From a checkpoint of a small transformer trained on Wikipedia.
Size: 13 layers, width 192, MLP 768 tanh GELU, vocabulary 4096, 6.77M parameters.
Training: a variant of Muon for these matrices, 159M tokens, 9711 steps.
MLP neurons of a small language model. Each row is named by its layer, matrix (up: input weights) and neuron, and shows model dimensions 0-191. Each number is 500 + 25 x the weight over its row's rms, rounded and kept within 0 to 999. Numbers have three digits each.
After each neuron's rows, "fires on" lists the tokens most often at its 100 highest values on Wikipedia text that the model never trained on.

L10.up429:497538488507513520495485569530509557509495465511480523495508508505522513477525487504507533505479501513534486500499486492496470481540509500544478475451558492481551491506571483513509499525473507532502491450495501490493475509487499493519499501508482506533439470518528499457548510524471495462517530500474514492472465496507457455478528483462512522484474478479520466509514475489506516507526503482517493510501455508483493500545499489517493501525480460472472506545513492527532533516533464471532469549465513510529475532486486493502526500483497502507452477506501482446472448498506514564
fires on: "r", " Br", " br", " Gr", " tr", " ar"

L4.up152:534502472472473499506501467485505512541485531477477518456513471478457484494524477490484487475472503491517514522538516487518495499516496549520496520525495484538465461518521496488536484507523519505506539507491491477489515485509519487498472516523501510486452522488487503532498475489540487504538523496477512529559526425490485548445479528460458451474454478468520489507521529514494503549542519479468494492486523481484503451501507508513480492527545470526508472512495546520497521511511468509501493469495517556512512493498532466525507484562472456478503507496493509467497500483564528529
fires on: "ly", "ially", " were", "ually", " being"

L10.up161:496516532510537516537486494507485496506521515516448511531543490472486514507527513495468488483518424514509496503496513517527490457511500556502512522555573509476509467490501473467486505490482470510482501490470517509489488477543541486511515454458497529529531477469519521548513487511506493517525486507478489524505478486501455534529449503478531502520456513508491519486452468466503448500488511519524479504483467520485416493473489504499498482534477467524494496460473512471527526518532519474497505477546500462502511519523502512514513526521502532527493487449507509493464521519496458502
fires on: " M", " L", "ag", "L"

L4.up57:516485481474506504443511505570466514513502488462509512505505472486539489476477530533491543502514466492476511515498517497499495505493500518518474480499476471522519468538518502527503492522505502482477487517462503484507470507540479510504522529529431506522497522498473516492516468536500510483498487525477467561518526508460469492555457473493541475453486535547515472470513525473524464487516496452502525499456477520539497449478541475500509549516475455518509533490488500516525507476503483444510528504467487500511517481464487479475493526508528490508497454509546491531475522508540509514
fires on: " on", " in", " ", "6", "\n"

L8.up471:497481519479476499489479501488498540494497500515514473472472539481504502569487530477498504520502518540451514489444518497501512485472521490505478487471480473509540512490523517529517477524493484511533531452510502446470498501474521483464496479507496525483515495514531530492518536492529508449488558498484501510477490496476492500506514504503457521471476515536479473506517463531523463481528519506518521507533533488517470507471462487430503479488506516476460450525527501457523511534592476503532512464499479534491497528493512445517533513496483508491498531494478503442534515490497526504
fires on: " Co", " co", " inc", "itor", " post", " part"

L6.up314:507501529510525443490498487502467475450470511510507483493488509463527530472481523485484491433481535483471464562498486499479506521508478503506492541450490463505508553506504512529470496487536494521476496470498525498475486523533492474534503476506504471506521500495516509489447511524505514482485467502482493478539527459464492485487549499519473465496528519495498446520505544508500509474521561498530554530474489470510510456509528516497528494476493492518537461487486535491479463545544532517470533496481508502513527481480513536499533520511520518566463491469481486494486536493508492496
fires on: " and", "-", " &", ",", "\\", " |"

L4.up587:477512469495481509534503467498493488495492493496517548560487509505528509477486509517505517514550447546487518487513463517534519485554500506528496479546521503470472502519453542551466504497458493526548507533506523490516508538479496469475513504510444463506463485498514481555524481477497527512500536494547522512514526543507497536522548514490510486480496525505511512490496504470482524498499478502477446522514513489493472445538454487470479471493479510496489510471502516502484514491477511521446510531514487540504486534454497463471465532471482460485512516508498461530475508458503490518
fires on: " O", " o", " ar", " describ", " com", " spe"

L10.up631:509474537518467504559519532463470515511509500492481500533504496465512489509530522471524464494535528501458453541496472510503487518569513543477523502510524473491482462502521478474532510501491486499467469441481514511517503480557524522499524533499498471525490514520472455512488480536521518507512474515470543498473469505488521512487503521501515498505522524497481508480548543464473518516521483536497498485509522474496501502456470526511535453532510466523525481490490487474505496507480514506495522463463471514496503524525498521512518512486494410479510495535544533509514491449478531460
fires on: "s", " M", " J", " L", "es"

L4.up24:500513530488551510488549486491505517494480528498450530494478460507500517470492480476519484533469536484487496449533503484501524477473485477511520492548481528476480489494469447471479504530544493506509506549519512518527506478438487502506489455505517493453461503486513485462538495533476499438512496497474508515535523532465506511486487526510492504523477498484458481542517523532480492487527520544496503553503512504474485477463473479528495524494517475491517540477548530516454464531493490494519524512519524527481507483508482496480503499459538499477475495546523526510501565459523489499
fires on: "ist", "rian", "ish", " ;", " Democratic", " Republican"

L10.up55:517492470441504444464483505496511487495496484501507495521470468513450464510485496520484529495497521492500509558526515519480474498511514518477523501520479477519489470509513493543516519507482509526488560480460531563503493471520472519540519518522476510515498492545521479482465485524507524561464522484464463516499502498497517458502498458511506544525494499501506464491479540482548498533483450482526495446500503483479529461543480527503523481518482469489499490500487526504513471494549467514498534502494467475467474522492505529521501509511498492509513444557526531516525532479450528481
fires on: "-", ",", ".", " |", ":", ";"

L10.up731:466514516451476432503488525507483482489496471479487503528475523488486561499504509489465511509522518489497483512514485507490504494495478522511429482500507511491501501509464468466519482494485515526511494476523527494494488503519475548489521507471540492568456500531478511525507503539513470520499529458494500515510496500521532477480507513517510469529514506526476531492494514479451424479467487479521536430477530482508480530523521488531459479463484497500542470478489533566506509473489504499505525537506543481512483487497511545487496538498523507497497478481553555513525481509469528496
fires on: "-", " of", ",", " S"

L6.up471:534490484533471499477467489527430472511504498501493481481528490481468533471504502483478487456481502474523486495520446489492511510480493501544475518496471467499525498501513509501530528516538502455507532507529490455482482500519486479530551526492467493484486528515514487511534530521555477502449474489500510503531510501443489516498476544492532473475490463488509463521492524493476526491548527499483499449484491422489529489529520484493543515528497509528535501513528516475456510499528553506474498559521502465514474491500491532494521502502512502528446517476512520551507511474496475510
fires on: ",", ".", " and", " he", " "

L6.up600:504548487469487511493476526516553473491537543495537497550508481498473494477460519490478508520515452453496505515508471502495516539526492521513471475526487529516487512514519546469537505483530483511481476481473498478466529518461530457471510466464513471464502465507548499521522464490445518510510478478518520551511540497474529563510473511479483473500493504514471477485488480476525469532473538471520511487512492496473540504505497534514465506497496520498518521525503496504512484494429492460479472486494488497519525493519497522515504450517517495518494532571537482476496478471531512514
fires on: " of", " a", "ight", "ass", " r"

L10.up26:480507486555491459534502500504503557482509466501501523547472492507495510493512492514476519484500502509469469514502499504502463506578508498515473517499507491541484466523453512529500490474482521491511506440464527494505515519534553475513502485491527425498494497492489485492501530514525511488500477469508517514505498517505537502489487531481542492545520494528493494473484517480523498488510463496443475472503508478450480487518531499482479532521447512465496515499436502497498469519535529552457525514499473497528490518519504510550474510474515526464480501497560522512463538483452524514
fires on: " |", " D", " J", "-", " M", "."

L8.up719:478465513508523486522529511512479512538535484523483483532465527524506469476534489513506500519456545518498530518485475499533509541526472484522464459546522489480451493561500497494463503501468510546542514522473509468485467498481484499499494504504520480517476521541514460479546518440467501519488515544463494511493527477484469504491498474472441509471456518469465508436517505481520477505498548503509527500538486465484493482481468484523470515521511489489509511504470525532488513511489493465542485498452491537501507513527526522477552512476494509541497477502515524529457496516514502509
fires on: "re", " of", "un", "w", "r", "f"

L4.up662:487489542503508475510509481508522500461439507526521507497484523482504527420491480472480546527500494483484477485495482465513520484480479463550450490485501479502507498489497525496499485535495494501511485505504482502528509469521499495521523514509476506472480511472511505496508505481489503496455520492475501536520516507510493487444497469475521488509480519465526478506474496513481501503527555525508530483494514512519468498442468507511493504544532536496499475496446517482491522490518510521537432541484557568511515496505475470527546503468541540517492521473498565496490571532510506527
fires on: "20", "19", "U", " also", " present", " U"

L8.up217:500529521548503507548534518441510466519513503481474484497517495505522463510504496499568513492521498468502469513477475517531519476520477527489511471535549468447504454493483497471542560509537482544479508537494499511505524493526486529486492480459500479478516494507535509551509520516497512514490476499495466477486515525482468464475466502433550494512484474524493484460551524512509494536523498522515499488493490520481486507529488493500504504444474513499530523511515532540512535508526497508504466464496525473496495464443503504490492472525457483476482477442523518510490522495494488465
fires on: " l", " m", " L", " M", "ie"

L2.up559:486542493485499488514503520486508515514509521506454567505493528478477500547492499502554515439490510515509439534506517518471461508463518515499536523534487504485494505506523463485468494534490477468510545502496474483546459456568439469447500502508517534521474481514567497536504499521513498521477511514487493500478476478489543537460502467523483495512491505513517468493534520512468489515497485484495533525554475553501532516485494482493474471520533471445517520509489480502491487511497455469499511463491474526531498483497474515491480489488495507494466493508467511503524508477512466506
fires on: " as", " then"

L3.up430:519461502512489494487509498529517534506428497470489503454502495502538517482475490476517496557455536494502501502509475538540467510492523505547473522520507503481509495484526546497508499521505492516535512500508532511473434499496483494497485453477494494488481520471477538501497511479505522490512460503484471515515508472499517504499500532480468517451481492448483488496520492474481473501538512498501517497502512472495472521538496503491427455489550460486528529526466496529549499512518481504542520506520519523514462486492519532455507509500501483519530511459469488537592466520530520491
fires on: "ly", " it", "ially", " of"

L2.up159:451482479484489464484539482516510536486509502490494513540505501499461484517510498483483533511498445492470509428522506525470498488516493499531510476483487531454520551489521520515464505469522481493504536513545502457469448448497515537478499476516468489522506515507498493546508551466496490462516474469461544471512477508519519508506485478503531503536505493507480505506455494513441490502519506488485475490474546442504508543496535523520474495533521480510542492506539534524504512529493531513481532536495529477493497467517535499519448465511494510492479480483489490492501525497562520515
fires on: "."

L3.up631:461553519523503502498522444519498511521452503496510501466491536502469484493506504519516505504494464509502453511462471502453497531497512530472497485470532491501513515516488489526499523479489508507512498483476457532463489481519561489514530497513507533493515511470498484511495443461511487489481437486478481502534536537489498507461502496564511451538466480545534481510538510448512484490499557432508536519442554499511527514523509498482513468491488477516509481491520542512508487497524493500491515516517529511506496482515517480499530533524522473493432508499474531492499518471479500498
fires on: "-", "'", ",", "/", " e", " sh"

L6.up347:520547518514445474460565501524497458464454501495489488523542489525516514500491492517494497491507501499498463523512510487504507492482538487484498467505487502525504461488510546523519484578459487483499495457465538502485504514522522490543538525504505527487491499480535485487514466510502484505527478492517475520499531497498533494515473443484487544554537494498501446508471468520571506538524477507473477487481481446493476430514480466481491502487497535439501515530514520506546503510530497489493507502511511514490474506446515507490542502509499502500487467492476528502477518512476496520
fires on: ".\n\n"

L8.up284:516471504522502487514551485477569498475490493514510495465537513514517504488546515516522508495494522493460477498511484468448484474485532482506490496448514501492486472488491490501490466478485510489478438535500480516548528501509508480519533466451456508522496480511498485507513474496500478504526477484515509469525525487499540532488497420510544467469511545525520484469488506482477480468504548524501563472512495511523483482498494498480445476487539503540509514521521518482533479525510537491515503527509492498492557511490460533480543484485526484534524489474507480482468502511505529436
fires on: " has", " l", " sp", " with", " "

L2.up677:472502455498566498490518475487524467519497459475448543510508539499491498492520522518503475489501473483464486487540475494498495547526470516547520496504509506469493484512470530525476546491534502527504539511536492472500489447491479510492490491488449557538530469478482505502508496516501551459548469468500500515493495537481499507482481500507510530476535501517429537458497521510470523473489498467540475496479462475464496479560507489526528495500505477477515519502483456510490492488483491487489469501483509494514505463456549536503493505524507520487482509510512481520488537478557477495
fires on: ".", ").", " ."

L10.up682:516480496474505477498476520477497496495509534519481495450498540428497492486432482517524488497508497522489466530516488514477551503491544524496524489453456467473506513483501493474505516504520454520490506485521550533432544536470486499520460463507489504527534501510491482507498521513498478480540482463472514490504507507494562530519534509474492454457553513498491480508508561489511511483481478500510505548513511536513514499515506572502505505497483492518518460482490507442518472504458492565489511497474471495492489472509498489508502548500508519496495507504532502474492501510497547493
fires on: " |", " s", " &", " and", " can", " may"

L3.up330:509460482506509490495526539525523486490472515497494502528503507501552488497504494511477490453519486492449495534473443491516512499490488473508504500476524493480476475464499572477500505497494511450506512520466510512489482509493473464514517457502531510459436500485529508530485441466526488536534507519517494499500486526539518513478482504511516506555557529481526477500492520447534503509480512477521530482490514462533493508489500486475437493485526506506537498494496544467470516509470504480492462493494559530558519506526461506518480527486500464524513485489464510486564527519491515507
fires on: "20", "19", " not", " hold", " p", " "

L2.up26:515464512524492468507473505489487539515487498475482529509477475493532485458457445499487522471518458477480511511502446508514547467465517506494494538469503508534536510491526499513499519502560518493543513535538505484535491489497447496478511482479474546495472544507528487576472485502508482498499482482493507536536512524488498521513490499535545520527468502543520506492513465499488468461516530487479499530504512489471501478461486490478487473524520528520502563492489519509475453509517507528504492536476468504479519471464496486506506487533484484538522467500559500540478510478501455465
fires on: " ", "%", ".", " were"

L10.up152:442502444480503497490528489530512498501527491513551486529507515501549475483536509513521440464434492531499531516506449510463465525493460504526525487539529487495456472471460512512490506467507474527568440487499473518493519487518496479541499473471488483500554496508505488506537487508499480530530509503484531499507520486505455457509459486505494523483513479496535495489512511517525493511518527508478553506514546486509482505538462532484485511522482507468534502495501488512471503482509480522519522536489469533490502464509490466523502458486502513497470526467490480548485513501504515552
fires on: " of", "i", "r", "h", " N"

L4.up115:536500468504486508475490511456530529501454505501513519521467482505501558526521519475509498484483489460504490530484535484533501479507542501497465516518516532535517551554517484513485530514486485521514529526489518503520452491493485473500542533498507485539505454521500473492440493475497499513514505486482492480474480482506485486516494455493482524482478487540534480455501535487484544466460482500544507478524512528507494462540481520487517498510500527482544489476442529451485472469468484499503507463515500519484529534525454515525497540483483535511498488477495440527540498468498553503
fires on: " |", ":", "ilt", " died"

L4.up39:502494510459524473446468478534439490483517491515540487453511519485559480504547523526476500518514528499498487524492511485480477473491475496509437494520472525529533481506510451517521465526480465478512463507509551472486538482530482464516510525510535492490520491487535463509475471535486499512480505474540550462502485535458503473494516509503512486519489523492511426495487475501542520564514475506513525438487524495482494451524516498500522476483489506500497497509507514484549523481529522453493517497513489476520514493506536473494529480520523497517478506483540511521479538507498486507
fires on: "\n", " and", ",", "'\n"

L8.up130:511510457491532533516493526471478500492525508520452564521529518503490527495506513523499516475461473489495454498487482513474466528547525506508474473521495449478509511532527523488510472493478489510454531507505524511514477491476483472520526457522474501499481490530538479526470500498472501480521533491518506500553491511486526449516510514468523550488440499493487506510491494456512530540473512479496469448476486461483533465525490528474526504504478506475510509554489531522482561488529474528509448494519500544519524525480486524496483468507515485488511491533520437502508448490512497501
fires on: " Br", " ar", "r", " r", " Ar", " br"

L3.up496:489550504488479512472487478453515527505516455497503527538506516505504471468464503485496546522487481500512542466546473436495499479520513517524497501563486522531493490494499465550448485556519502559467481520529477487522498505468478502469504502492508533513524493501500452505499522544535470503529486496496502524521492454490541471506512487498561508457509521486482512483494506505500470515493489512446480517488536519526487478517545478486502498494580493479505513445523504524491482525492482466489514478515505524502513457497486514467482443504519461465520496508510530490503493505524493516
fires on: "ist", "ish", "ists", "ian", "ic", "her"

L6.up742:554541479477524505561522553480537482504522555519509499514511517517503463508507493521493508479519481503490475477479494478516504450503506500524525474479488474513512527508509482522476485466526498483510467490501511503521488523508509486515506473510467511469512441512469485504457564491479506498512484477468489491500484469482485491511480461471472537478515522535527505510498499580487470525519482455492526497518532477504492538512522516537495499460489454486488519473509513560487423504478483529508537514483463520518542470488470459486507469538457505490511486475497455506510519504524524527
fires on: "ing", "atter", "out", "ed", ":", "s"

L3.up656:476474523532537480531500521507550485491497510553475480479477491552447517490545504465502482513460529483472507517505502498531514504494507516465468516528515499502458467538472474496521517536478455489538552484493531479485499483531490496545527499511513490510474485512541516496467513531492490479495456502493529496494540523454512512479512531486511500522503484455461456479459508527504515513485524523486534482509457507502511514478502477481511511485469517462522464500440486475498502502542537486525476545443507543510514504506441490516506501472514501507486456542519487502513503441504514519
fires on: ":", ".S", "°", " code", " Total"

L3.up76:506532503522511452522504469538474494526522539461461510518468489483517510507553502541538556516504501512490476470493501479488470518462492509535468521504499494535436511452493501530528477498502494523500468492483469487528513541485502488477506490503501459511503450500494496490537550475480513507497506453503488483474453496464485485503509523534523606441476475535500489534530509535525519504488478490468490478538465512534520513521489502469485481495503484472544512530452457515465494507495479512503500500465476490475513466473487500500525508506506515497517490499519490512505508529528503545
fires on: "out", "us", "as", "s", "rom", "ins"

L6.up408:491485478449564459502515502520506483490479524521479503479520484567458473498512514510530543464500505493523496519478521543514481491529517479528546518488503480519475488492527495477522504470508445518550521483471479532456481470486513502537502484547487541514499468474509439497492509513490477473520509516489483509497481457522442482519492488524532505513530494521487499449533490482548502506550527537503540529491536494477501529513499483533511516491575479470504478457450500527508479476499522520491485514508452496485512454508500479477501492467512477510504553499500501492490522501497487521
fires on: " ", "20", "ict"

L10.up394:520518513470517421509554451508490505496510540451507516496473520478493478471450503505471534487482528483525508488474528457493478527487490505485469532511553533488531527527508493508488479490500514537497509524542508455514508491495490548485513514447515540468454500499488475489502516526497509501512521481498557501487495490479522468459473487457513476521539488507501499457465534515506466513510506506472506493529460448529492496531503521536468523519485492461503534523466543499497489482507477530467537505480491490453527501537516468473504482546501519462482484533497519531468514478501498487
fires on: " and", " as", " in"

L8.up191:515503459489517484486454533486547547475494487536526541519475501511535474478460524486510518516489469506484514491445475529489553527535458514489474510523508512527470507507544540495473512496501505525514448513475474491503495473457516476459532502531491504493486505472540512492473552514492486510509511476450501519509518475440496518463484517466470561476511510488523505473489467454523513511497482536504501515531497532475517522472508507505478492513451515501553469524513455540483465498491482483481495526492478517521512460507479487502520472503504542519443512519518530488476508498541493489
fires on: " a", ":", " of", " code", " "

L4.up239:502503515507503483521531499524505455483526519556486481496470490487453548500475495487478502423450520492536489501504482474453529548513498488491519489514490519511492471482507487494490549540506459518505510492485529529491488450531480489516507485501472505511483528520545510489508527468506534476472497492522486509521523523449530536462491471490483515486528482538457447528533526478533516492506483514503535536499489501468467508474498544488470478514448490448498501503489491508478498547510516507487530508456514562515490502497474489533491524491516515459514500484479463485488566482510517532
fires on: "=", "|---|---|---|---", " Total", ":", " code", "-"

L3.up556:528513502506517486535522486494517506513452511513520548483527485471534517513448459493507536533505514478513476532495539494506512473467493501458512563568514470452497492495503527552473506520508565472438503529523491499520479505497474514494520519496509492454504503500484529471483478495494538488537464496487523492521499446477502491508493487519462498500507467539505488477533491503486470506489479474496525491471503521525463465487521518532503493543529496461513568494484500534522508510506486459462531508516505509476532472486434491521484478510477454484494484460496530528504491523522478511
fires on: " next", " as", " current", " previous", " former", " that"

L8.up476:444488512480459508541546505562499510552515515487506480497526516492484498468518498494486449507501516514476504520496509522506496508508491503523490512502493501483431472461502523488503490474505494535530454504466551493541499534504474498470518496538490501536460492496486495469555531496464476532513536513478468522499546534508528483473502515501476510460527522505437478449485497524508488486468519543450508495478461508492488522536483466504501493496487495476525509500477488478493462519514476467522511503484512515502526511464543510497488540468533518517501490489538502577459492497476477532
fires on: " of", " S", " N", "l", " Pr", "ent"

L3.up239:489546483498450511478543449506476528497472454522500534493531490505522533497447480458515516526511487507506509502561511507554463538495522536488499452496543534475508493475468493497509491522550448526506489515477466514513571505475480515507519549517489510538459506503501480456512489501479510507504477504471499489484482487504444512509522513471500492501483524509496497481491459533500547469515515475457528496465493495495456475503462501517506524459503496486460478483490467556518533457510502507515473523474494510493502462526501517513523520497516483500516526517539530483511465478514535481
fires on: " along", " new", " ad", " real", " pr", " small"

L4.up435:508487537496489500520505491531526456507518522504517486509506479507427509536485517487461486465451490487483517523551466499499515494506504499490518451514449477482506484494485483510448528523511503512468510468491508522527482461525466504515439486549508502518517505501535481520496472504506510527503529504507524521495496487461496497497498467485435486517505538536519489481507500475516527476492551504503504601496502506503520474462517530483543520545466500483526505513490480480467490493462468503487505521487489528502544473500502485595504532492494505536496489506512497493502488475510494558
fires on: ":", " (", " Goals", " code"

L4.up401:478540554514498488474453513531515466527499497488492481495504532499507509480521497465502496532455463448506552460507508474491498499506501505536470497466504503510492471522522513464528479506485464487481464475499489494501547496524526490537481498530493482424468517480510474453478523540523489536517479490455519482504505541457493449560496515495519507503514510449458498544513526493502533502513507536503498504491487487449489513511503518518504499496517507552455486535522548508431514497504550509529500465506499483497472508523480538509494542503466468507473506471495490484480511516495534506
fires on: ",", " he", " they", " and", "s"

L10.up612:499524524494478509520531541483488526514486528539487486500469498470520498512536498484484460483493503533489491448482519493514505457535454483561499519499528482510502478430507467524509507507484503470504484490441559462494524499534552519539529510524469486500507490554435500524509507517534520479476501483489526514536470473502500456496479472539471478511501502505522465514463490505507468513522548536515453523529527468491472491476538516516496499508490493452497527475499531498494456519512555519502505509473482502502490502537513484455473544484504490516513488498487518501526547496489494472
fires on: " and", ",", " |", "-", " Sh"

L3.up192:504492515463551458483525494501499467501528465499486495461504496487482529545503510542543479536485450465486486481526490519507531498512492461544474497508513490495483494467469555502459473520532497565507524525546486470506491454490493457463524477489537559514505497469485490523465518495516535496524480468484503513492506513472491511478483488496512508526474493556504516475516508527457488478521478502520494491458494468478519526532532480480552553525520503468484507511549511512540503466509505469512512522476527473506499532459531485501509501485504536498505528472476491520468551459506497500
fires on: ".", ").", "\"."

L8.up132:483465465484546523510527490492517494499498482471479488446529465519511488514493465506519493455501515488554460531526532496531510522472506498504467505567520426499489473487527506504523468534493499494532496473474505479475515490470504494483504494520560544460516549545486483486498504497499483525497535452510457499537491491481463499524483510524515486487510487484493494480500502503494524500553502515500540469482500493478520492476485496551468518582523465502516489497468512523499499555519532516470462533513472494504528492500521500505536484476524464473505493467527517506483543491519522460
fires on: " "

L6.up304:538520433542450494481505495500527467510483513496529478539474460503480480513481527485490510482492524485528459537501555520508476508554494496497500473509519513486534483447495516491493528527493453513547495484496559500510508517498522480523508545509465537499519453536512471464480522550482549468516501507545509479502519503475533489505476481428485518538487497528494465533468482491505495538523459521459473479537482494504509475489491495466496484469518491488494485487521530529538502518501479493494519496488521531504469544489480527469498515473544468482504484513463519515504536501489501511
fires on: ".\n\n", " born", " career", "born", " comm"

L4.up593:444525467466485475525505518472513504473455491479485519552515505508552487496509512514484495524522479494472489482514457516516511495507499518544490532514510512448477492470449492538481495500510482500506477515533497508521505466501530478511484447460497477498484541485539511524476500459520487571541529513546513517526481497481517504518496525488524501480563528515518499452468478506500488502477492460491487510457489434471499502513540521488484486520460516502554540536465539527469471492538508537516482504492515502511485533533496517487488507486533470487494490477464484464512522536508502527
fires on: ".", " +", ",", " |", " −"

L6.up161:518520540525465528471521469522486523493475480491548516494498499502508542512503492471488496427512526501456503550484489498463490479486499537477505498473490486505516503483484512512491537561496512506417507512518500496498493508539436481490524493471531515462503545490467510511536498516494535477472482536495519478473476482518527462510435499495497451498496513489523478484511508529497489508519492509489504481439498460481532487531520489500507471478481467550513524500575524462517501501462530481448513505491492480531519528512525505497505488507490463509514470510510532536487486505543495476
fires on: "'", " that", "/", ",", "C", "."

L4.up215:455493520484478481471448538511524478497538474493506479496506499506487491509474487479497485512503536517517514511519505494486478468571445525527495482463496537537508480518481463555470475481541521526479496536492478461499483538525459495474493511504500518516486486510521490540501505530510504491507502502489525486484524493537507547468480539565483507472519470459492528481491498519516503469496473493502468495440559497477528534535524500497521518516491525494506542486485546506510506486499429480475519484491471498471488514506527512455479482463500499508520510506506505483528465541430537497
fires on: " of", ",", " place", " time"

L2.up755:485549467528540479470494474484495502528492480499523535497516507491459516435510504484498482513484505484481505499524509513470524506525494471506511505511506527506498482534489543499464501515508487513514517539468497466485474466499525510483487531517485511537531498513504457510538525519490545511531505458459531444490490540470475491502477475482520479496493507504464478446490474475490523539508473498558476503513474447510484536485497550471519481485520525517529490514477502484489509492468510429508464488552516503513491451477514480526498459524538582533522475487519536528489509504511491500
fires on: ";", ".", ":"

L3.up228:510451440498489484453500502479493489461524505469495460546525485472520502512500537529499561483488517494538531507478506482501526493530489524484495475506546462473557484508502500474518536494482552516487528473489478483477501465499501452496486499495495476496487465489510497527499475463495481503528502516525500549454536501475500473454485506483501490509546494502508502469463483462545486523467487535544490497534509462465523541465520477502511527471486474521515485478516488483494521536488546499501476482528489529482522506539501508490497509429530492554493517489525511491486505521515559529
fires on: " |", " ", ":", "4", "20"

L10.up388:470503519511465528464507513454524502501457456497519513504503455492496503498476469480534532499483482502493456519529469482494455514491473496521503499578537515506499474482514457538529460514486502505540485478477552511511500505486520476468478526497434508537481445513504473519514494511485491520508529491541518506509551491488503497509504502428499514487494528485534474471576518475506520532521525498514515461490497524503512459491508540485493491519489475472478518506487481512500510536544506512489520531463488482481535482468499529523522477493483501508533482497526498455506544497468525449
fires on: " ", " M", " con", " l", " ev", " |"

L2.up632:515541499471513472471501468525503504477481527457499511533485517456535503499534535526488523541477499487512474532498480530476503543504516500520482539476514466498512502443491480518480518521458521437478516485492529531496506491522495468524526521504479467550501545466488525525454468552498486539481495510491518523496476494475496475519501487486529486521542526522522479508450540520546479493497522449486428498472530516492496523503490492462500528463476481528512464509480532504497499523529495482478511493517498450453501492467482486482525505538508475540468531488526477481504529502485473520
fires on: " on", "born", "'\n", "\n", " first", " College"

L10.up708:493535555497486519453530489506548469489540523454447483475533537490511471531442490522483492477490529471495556480511554468495514462468536520514531497503490539475467505522496514468552495495497514484509507480495468446505504506519548537498517502536518531545512539504487501495503506480533520468488487509506487484462500522524512503503483494515516488489498546496500481498525502513456473503464520477498483488515481525482433429518498498484497512504480506461503484486529496497516519501563466507450525480507458503551512526498484462495504514480473502493512489520492533484512488519468499508
fires on: " so", " Co", " co", "to", " can"

L2.up275:533501516517507540513484504522455466492520549491485500515471502482490528492493467485509544518490494529490482488455491475528484498501484529513487494526476536527523530472483527503502463521524466503474483456503478514534477503469491472519501540483460459515438535537542518495533488448523558479447504456454481524472495532469499515527523523518486508490512483539513494512509485553504521492533525529489520506526523495516511470521503492475496529501465518510512500473474513556496499500524475505479445533448504492527522458462472485516500511500519514459458511475497477521450516512526493506
fires on: " def", " Republican", " prom", " inv", " attack", " off"

L4.up713:520489509522512509529491520511498462491498525493519512521506481497501528481514483460485513443485466450498469537479505484460514451493527475558523524475482500487490488500499532540502539519481475475507484498506466541484546498539506470506490494482441552562543497505558461506492470466495507521500479530499465475492492481483486528524501461465502487540497499560536494505474509495523495511562513486504513477491482528488460470533537495487530507519511485531512516483546504515514511532494518494488450505507448481490467519457497543537499502455487483489523465496518517509501466481503506511
fires on: ".", "err", " g"

L6.up511:520504492494480442470556472466477501499474505501475560525505514514488497499529502507563477501524494479531497507490553505513481536472482532488522472512505513504445449486521464507511470458548470506488528509540489511497565492522478535498537538516503509486491521488462523465488510504485508496475541515498506487484524519480472495543501531510490442455523498519531476518513504528522524483505507480479470503475499488515488472476492511524515483480461478467496460494444530485508499482519537458506520500498499505497494515499534471521502552527554447479495510502537491523522514465517515464
fires on: " ad", " organ", " real", " special", ".\n", "al"